Weights of a small transformer language model.
Size: width 512, MLP 768 SwiGLU, vocabulary 16384.
Architecture: RMSNorm before each block, rotary positions, no biases in attention or MLP, untied embeddings.
Training: a variant of Muon for these matrices, 926M tokens, 3532 steps.
MLP neurons of a small language model. Each row is named by its layer, matrix (down: output weights) and neuron, and shows model dimensions 16-111. Each number is 50 + 15 x the weight over its row's rms, rounded and kept within 0 to 99. A neuron's up and down rows have the sign that makes its largest values positive.
Before each neuron's rows, "raises" lists the tokens whose logits its output raises most directly, leaving later layers aside.

raises: " soundtrack", " video", " comedy", " comic", " MTV"
L3.down62:40 60 65 41 68 70 23 48 61 75 35 52 51 46 64 46 39 51 39 74 62 28 62 54 39 63 17 14 74 50 66 31 86 55 28 45 50 42 48 48 65 58 14 36 40 56 48 53 64 44 45 44 54 34 45 55 51 21 37 46 56 40 68 39 38 49 23 86 70 49 46 45 35 61 59 45 45 59 36 52 38 58 62 84 78 86 02 29 61 36 47 41 60 34 65 68

raises: "om", "wal", "omer", "oms", "urd"
L9.down363:57 58 31 54 54 49 61 34 16 66 43 35 38 32 43 30 14 73 38 86 67 66 38 59 52 35 54 65 38 45 50 29 28 45 53 49 87 53 56 42 49 62 73 30 37 21 42 56 64 19 32 74 72 70 50 71 45 27 56 45 29 45 41 50 39 40 27 65 58 33 36 29 31 40 37 55 25 72 45 51 02 20 65 40 54 51 52 68 54 44 36 37 60 43 69 71

raises: " are", "worth", " were", "hips", " include"
L3.down296:55 33 47 38 35 44 64 72 50 57 30 54 59 45 67 47 44 29 29 63 23 35 35 69 58 70 24 74 56 34 49 55 62 51 21 42 35 56 40 52 47 58 38 31 46 57 27 48 66 52 57 68 76 38 53 47 46 36 33 67 74 79 51 60 61 46 66 63 67 76 63 69 34 32 42 62 48 44 32 17 67 53 53 49 58 34 63 67 62 48 70 48 43 75 68 49

raises: " a", " an", " the", " its", " away"
L2.down543:59 77 43 61 72 40 47 45 35 61 24 56 63 69 67 44 37 51 54 24 55 41 56 47 42 46 52 63 62 58 58 58 37 50 45 38 26 76 41 51 48 48 73 31 57 70 68 23 55 55 37 32 51 40 55 48 59 60 47 48 30 32 43 59 58 08 61 48 42 60 80 51 62 47 47 42 45 56 14 53 56 78 48 45 48 63 20 47 50 59 47 68 63 58 58 43

raises: " here", " while", " during", " elsewhere", " before"
L11.down672:53 67 53 43 46 56 60 44 54 55 38 36 70 60 54 54 55 69 17 63 72 24 52 66 35 50 68 37 53 55 82 72 47 43 69 52 41 63 38 59 43 34 63 60 72 60 42 27 68 36 18 32 30 52 57 75 55 28 85 49 44 36 40 48 42 69 44 76 48 59 88 51 49 56 48 62 61 65 80 31 47 45 45 51 79 54 55 54 65 53 59 07 59 26 49 60

raises: "up", "al", "l", "law", "v"
L11.down303:62 33 41 45 67 81 42 53 32 60 47 49 52 38 72 48 62 62 75 55 72 41 53 62 51 56 63 20 56 50 47 45 21 56 30 43 43 56 87 75 82 44 63 27 32 28 40 28 36 59 35 39 53 40 73 60 72 67 53 50 31 57 42 46 51 55 33 46 47 34 46 43 51 67 41 85 44 27 40 57 19 54 40 69 60 30 66 33 39 41 18 63 75 65 55 57

raises: " him", " wife", " her", " his", " lawyer"
L9.down475:63 52 51 73 34 44 40 56 72 67 27 70 43 48 43 25 42 29 60 53 49 20 35 36 59 45 55 60 24 65 42 48 18 47 54 69 49 50 87 50 61 28 34 32 69 25 38 47 75 52 53 47 40 49 50 75 32 47 52 50 45 39 59 50 37 35 57 32 56 58 53 75 45 54 49 53 61 75 33 48 59 32 23 52 63 33 74 56 61 62 40 51 27 53 48 31

raises: "el", "els", "ette", "ified", "ality"
L11.down126:61 44 29 59 72 44 70 51 47 21 78 46 47 51 63 55 43 61 40 56 59 49 53 46 65 30 66 57 70 71 29 51 40 51 43 37 78 52 48 42 22 40 41 47 65 36 66 59 37 41 44 49 62 44 53 44 53 24 72 29 47 81 55 62 49 26 61 36 48 72 53 49 66 53 52 66 60 50 72 50 29 36 58 34 61 45 42 48 31 38 41 45 59 47 51 37

raises: "s", "fare", "men", "MA", "atic"
L11.down553:36 82 51 50 39 71 65 72 75 43 15 43 18 33 53 38 28 42 51 51 18 65 69 25 51 69 46 62 54 57 38 44 55 70 29 50 09 47 67 58 22 66 57 71 13 77 51 17 53 16 39 42 19 69 40 69 79 43 53 45 65 41 37 60 35 52 68 44 44 73 58 58 66 32 42 43 60 37 56 63 57 59 73 62 38 57 35 54 43 40 73 45 62 65 30 49

raises: "ten", "art", "stant", "arts", "za"
L9.down557:39 64 47 58 47 47 14 38 41 55 56 41 59 55 31 84 53 48 55 46 66 49 61 40 50 31 48 33 54 57 59 30 36 47 62 58 58 39 55 51 65 44 35 56 49 57 55 45 36 55 57 40 52 35 73 62 65 54 49 42 42 36 55 36 63 29 50 44 76 53 56 50 23 54 52 35 64 73 38 40 40 41 52 32 42 63 62 39 72 36 31 55 65 46 42 27

raises: "ue", "ases", "ase", "e's", "e"
L11.down298:40 27 67 28 49 41 56 48 83 59 28 47 70 59 53 85 24 62 53 44 37 54 80 41 41 27 15 46 37 73 42 58 70 59 66 61 32 32 33 31 34 21 69 57 61 63 41 42 35 71 47 68 87 57 60 51 47 50 52 61 67 50 51 50 44 33 64 46 03 49 71 65 60 68 36 60 43 72 40 44 44 42 47 50 41 37 19 66 55 55 59 41 47 63 36 41

raises: "ult", "ires", "ats", "ire", "at"
L8.down378:36 41 72 53 57 44 42 33 63 64 57 41 28 63 63 64 65 70 41 80 63 59 45 45 50 70 75 53 47 82 55 64 31 36 49 57 53 46 66 39 29 50 68 38 31 44 59 64 69 46 45 54 59 51 32 85 69 21 51 46 32 70 59 69 45 33 33 74 51 41 49 33 42 60 49 45 61 29 36 47 19 49 61 45 49 40 56 38 18 96 48 39 64 52 73 51

raises: "ire", "ires", "heim", "res", "bles"
L4.down258:23 65 38 76 56 49 38 46 51 58 72 80 42 52 68 51 55 44 59 50 29 47 45 50 61 27 50 30 48 59 52 70 46 52 57 68 55 30 46 35 44 66 53 59 35 48 33 63 44 38 73 25 60 33 39 62 60 51 08 38 38 45 54 39 38 66 55 64 31 30 23 46 27 51 47 22 36 00 49 39 31 24 60 51 32 58 46 61 40 82 49 33 27 50 18 23

raises: " plays", " novel", " play", " stories", " fiction"
L11.down406:39 42 36 24 57 50 38 22 46 56 74 31 40 58 50 54 42 74 72 65 63 51 49 61 74 41 31 62 52 54 41 48 58 36 42 45 50 67 39 45 72 49 57 59 42 39 33 47 47 54 25 26 47 49 35 37 43 31 45 42 33 75 46 57 43 74 65 52 47 51 61 43 13 48 60 58 25 36 69 43 73 71 30 83 21 54 43 57 58 56 70 29 38 68 37 50

raises: " There", " They", " While", " However", " Another"
L6.down602:47 56 65 43 42 36 42 53 46 45 25 61 46 56 63 62 44 35 58 59 34 43 54 48 62 50 32 48 55 31 49 53 78 69 41 63 33 47 45 60 58 30 62 45 15 34 44 38 58 65 77 73 38 57 37 57 57 44 83 56 83 47 55 34 36 51 46 61 42 49 38 58 37 38 35 77 67 63 65 39 42 39 86 56 52 52 44 36 48 26 67 56 52 69 41 49

raises: "any", "us", "an", "ans", "ac"
L11.down236:42 54 49 45 43 64 67 41 66 38 66 72 50 51 31 27 44 64 66 39 37 41 62 52 31 49 51 50 65 73 54 65 53 59 70 30 36 63 81 50 60 20 73 49 62 55 78 36 22 34 67 41 58 51 45 52 47 68 56 56 33 41 66 35 57 51 28 56 24 49 38 32 44 55 46 42 51 52 68 44 60 62 31 66 49 37 36 69 73 32 53 77 63 48 47 46

raises: "s", "ship", "mit", "ris", "oys"
L5.down325:47 14 48 61 45 45 41 46 59 42 40 30 50 44 55 36 63 45 63 17 70 39 42 44 62 68 66 45 38 40 52 89 44 69 55 56 55 51 54 63 36 36 45 71 67 58 59 40 53 63 63 50 71 61 52 62 47 51 62 53 51 45 15 58 55 56 52 38 65 56 47 52 48 47 40 47 36 44 40 47 41 44 72 48 62 47 62 28 43 18 24 50 72 34 23 44